Weights of a small GPT-style language model, trained from scratch on English Wikipedia.
Size: 12 layers, width 768, 12 heads of 64 (4 for keys and values), MLP 2688 tanh GELU, vocabulary 32768, 94.1M parameters.
Architecture: LayerNorm before each block, tied embeddings.
Training: 749M tokens, 5713 steps.
MLP neurons of a small language model. Each row is named by its layer, matrix (down: output weights) and neuron, and shows model dimensions 16-111. Each number is 128 + 32 x the weight over its row's rms, rounded and kept within 0 to 255.
After each neuron's rows, "raises" lists the tokens whose logits its output raises most directly, leaving later layers aside.

L8.down1178 [144 156  94 188 111 103 149  75 105 164 148 110 182 129 166 105  91 124  83 143  92 137 126 118 152 112 134 146 152 175 148 217 132 110  90 127 180 134 125 131  64 103 142 105 100 168 123 130 116 105 116 149 156 156 129 146 118  85 170  88 130 125 139 178 137 105 105 155 172  83 171 120 114 148 165 108 177 105 128 175 124 141 125 100 178 173 183 169 149 175 110  83  79 122 203 126]
raises: ",", "!,", "ably", " compared", " due"

L8.down1146 [106 132 105  85 130 162 122 180 158 193 124 165 135 133 133 116  80 186 145 143  93 142  98 113  97 109 160  92 143 121 179 143 126 110 141 123 142 124 126 174 162 156  90  80 184 203 105 118  84 170 143 171 153 144 143 176 119 153 152  89 147 204 183  82 129 162 131  85 122  95 109 157 109 103 145 132 139 119 151  97 134  71  98  94 145 123 156  43  90  84  87 129 124  69 144 153]
raises: " behind", " forward", " away", " into", " around"

L8.down1994 [112 163 116 113 140 158 104 117 120 172 134 119 126 135 143 125 112 138 138 162 141 144 157 147 137 145  86 136 176 135 140 106 170 139 183 139 137 154 141 103 144 107  76 118 116  82 143 181 147 137 169  89 147 181 114 193  96  93 141 133 122 167 110 164 121 159 140 110 199 107 189  79 115  68 137 193 143 142 120 100 122 136 136 164 149 205 118 132 206  81 137  94 139  73 129  77]
raises: " works", " attempts", " sets", " plays", " releases"

L8.down419 [127  98 148 168 150 172 113 156  88 154  86 106 121 111 129 145 142 146 112 119 147 108 142 154 132 124 147 133 182 116 121  74 160 124 100 159 181 118  76 139  97 154 160 207  78 115 133 155 115 114 124 137 106 154 136 142 192 155 190 123 165  80  92 133 164 119  55  61 114 170 167 105  82 136 191  97 111 139 164 140 159 139  56  92 143 107  95  93 116 139 174 190 111 101 158 157]
raises: " twice", " over", " about", " throughout", " upon"

L8.down204 [146 129 105  97 110 114 121 138 163 170  52 110 105 101 120 111 116 178 172 160 136 118 152 144  94 143 189 157 168  70 127 122 116 118 111 143 179 126 117 168 133 181 113  93 152 135 112 127 166 125 151 115 130 105 116 172  88 128 138 128  76 132 116 123 116  75 159  54 124 223 103 127  82  95 151 150  71 172 162 131 132 138  86  78  69 127 118 154 140 121 162 177 132 138 122 133]
raises: " ", "ot", "ec", "ac", "et"

L8.down2558 [145 127 122 130 138 116 116 152  80 144 119 196 154 127  73 131 198  90 132 135 110  48 116 130 103 170  98  95 121 106 128 148 103 127 123 155 177 133 113 148 171 209 120 130 136 139 151 123 182 182 130 131 131 168 142 128 125 167 176 132  86 156 169 144 149 117 133  98 155 125 142 171 174 102  71 125 127 136 112 139  88 123 166 146 125  87 137 120 115 165  84 122 134 165 159 135]
raises: "'", "’", "law", "',", "-President"

L8.down2089 [166 143 146  93 106 105 178  84  71 108  86 112 107 160 123 136 127 141 137 146  82 118 118 152 124  80 134 168 150  92 123 129  99  97 101  99 156 101 140  95 130 119 117 115 106 168 141 184  83  93 127 183 114 158 138 123 142 141  59 150 184 104 121 110 121 129 122 116 109 136  98 192  99 131 124 155 156 145 107  97 174 139 166 166 139 156 160 103 162 145 145 106 124 113 146 166]
raises: ".;", ").", ");", "),", ".),"

L8.down1854 [ 58 140 141  92 157 142 166  95 124 139 127 136 168 153 136 114 119 116 140 155 196 127 201  98  78  97 145 154  80 167  91 134 114  97 146 134 153 104 121 142  78 160 143 148 141 122  63 126 128  62 104 172 122 167 113 126 115 140 201 134  98 145 162 209 100 138 151  91 141 142 116 192 150 160 170 116 150 177 143 162 193 148 138 100 154 123 128 156 127 180 124 118 133  89 124 122]
raises: ":", ":\n", ",\n\n", ",", ":\n\n"

L8.down1934 [144 106  97 175 100 162 126 185 104 160  99 174  98 138 134 148 146 122  68 131 130 117 101 142 128 163  47 150 136 115 128 202 136  81 102 105 146 165 196  81  91 128  56  87 115 158 167 165 134  78 114 137 124 123 166 110  90 117 103  70 122 144 144 127 167 116  84 104 130  69 128 128 153 112 137 116 157 119 111 124  90  93  93  93 137 112 141  86 120 138 109  77 101  74 198 104]
raises: "as", "es", "an", "be", "in"

L8.down211 [100 117 126 113 137 152 139 108 142 153 130 129  91 105 148 157 200 173  84 123 110 161 124 136 128 127  54 122 155 126 138  73 188 136 179 145 132 122 139 126 106 167 127 127 116 144 160  82 163 100 164 138 122 157  68 187  90 125 139 127 191 145 163 168 136 133 151  94  87 136 136 125 137 127 108 134 157  92 148  89 198 135 144  52 167 185 119 112 185  86 154 134  43 128 113 114]
raises: " of", " Of", "ie", " Behind", " Mary"

L8.down423 [173 134 146 164 143 136 116 105 148  72  90 158 126 113  92 142 114 110 101 149 149  85 143 139 107 151 158 162 138 113 115 143 143 118 115 178 191 127  97 131 124 126 120 163 108 115  61 126  99 123 121 136 156 123 108 116 158 110 139 134 143 108 104 147 117 128 112 154  74 156 153 185 166 166  99 199 147 131 136  70 146  80 121 109 127 154 115 150 105 140 129 108 134 122 131  79]
raises: " L", " Record", " W", " D", " GF"

L8.down1470 [145  78  96 131 148 119 156 124 136 180 127 128 100 121 160 149 106  97 140 155 121 111 134 131 121 141 165 166  86 120 119 139 102 140 108 145 128 190 117  79  92  71 125  97 120 171 199 119 132 139 115 145 145 102 145  90 150 132 137 116  91 104 126 148  67 130 172 135 159  79 146  91 170 158 160 113 204 157  86 162  82 149  32 102 128 138 172 159 118 144 100 145  94 155 191 101]
raises: " released", " issued", " distributed", " added", " implemented"

L8.down2524 [ 65 109 124 152 161 100  86  88 111 117 196 133 141  89 107 112 100 160 141 130 159 148 145 112 185 123  97 164 102  82 110 214 134 143  37 146 155 139 189 141 145 151 158 157  95 118 103 107 206 101 111 111 143 135 168 205  85 114  76  99  99 127 114  95 164 128 138 115 137 138 171  90  54  93 110 110 129 138  78 148 187  63 113 110  72 173 124 133 104  73 157 108 138 107 122  96]
raises: " High", " Indoor", " National", " State", " Regional"

L8.down19 [120 144 128  78 147 205 164 144 123 161 187 153 127 193 135 137 197 139 145 140 120 144 180 136 196 147  71 134 138 179 128  99 129 174 141  84 184 109 101  83 106 147 120 101 174  89 154 106  84 126 181 143 122 121 242  78 151 132 103  83 104 124 106 174 166 121 102 111 121  91  95 124 171 128 120 154 134 101 140 145 156 137 129 115  77  78  91 172 128 143 101 131 119 118 128 141]
raises: ".", ".\"", ".\"\n", ".\n", "rug"

L8.down1986 [150 126 170 122 166 124 122 156 116 119 137 217 184 168 112 188 133 119 206 157  71 152 108 115 148 156 124 138 146 178  97 124 169  42 104 132 143 118 159 171  96  85 119 184 140 144 142  98 127 115 100 166 148  77 127 167 183 119 121 120 131 145 132 161 119 132  83  76 133  99 124 103  75 118 114 106 178 123 134 102 160 128  94  41  89 134 165 165 145 102 125 141 170 143 148 164]
raises: " longest", " time", " all", " least", " running"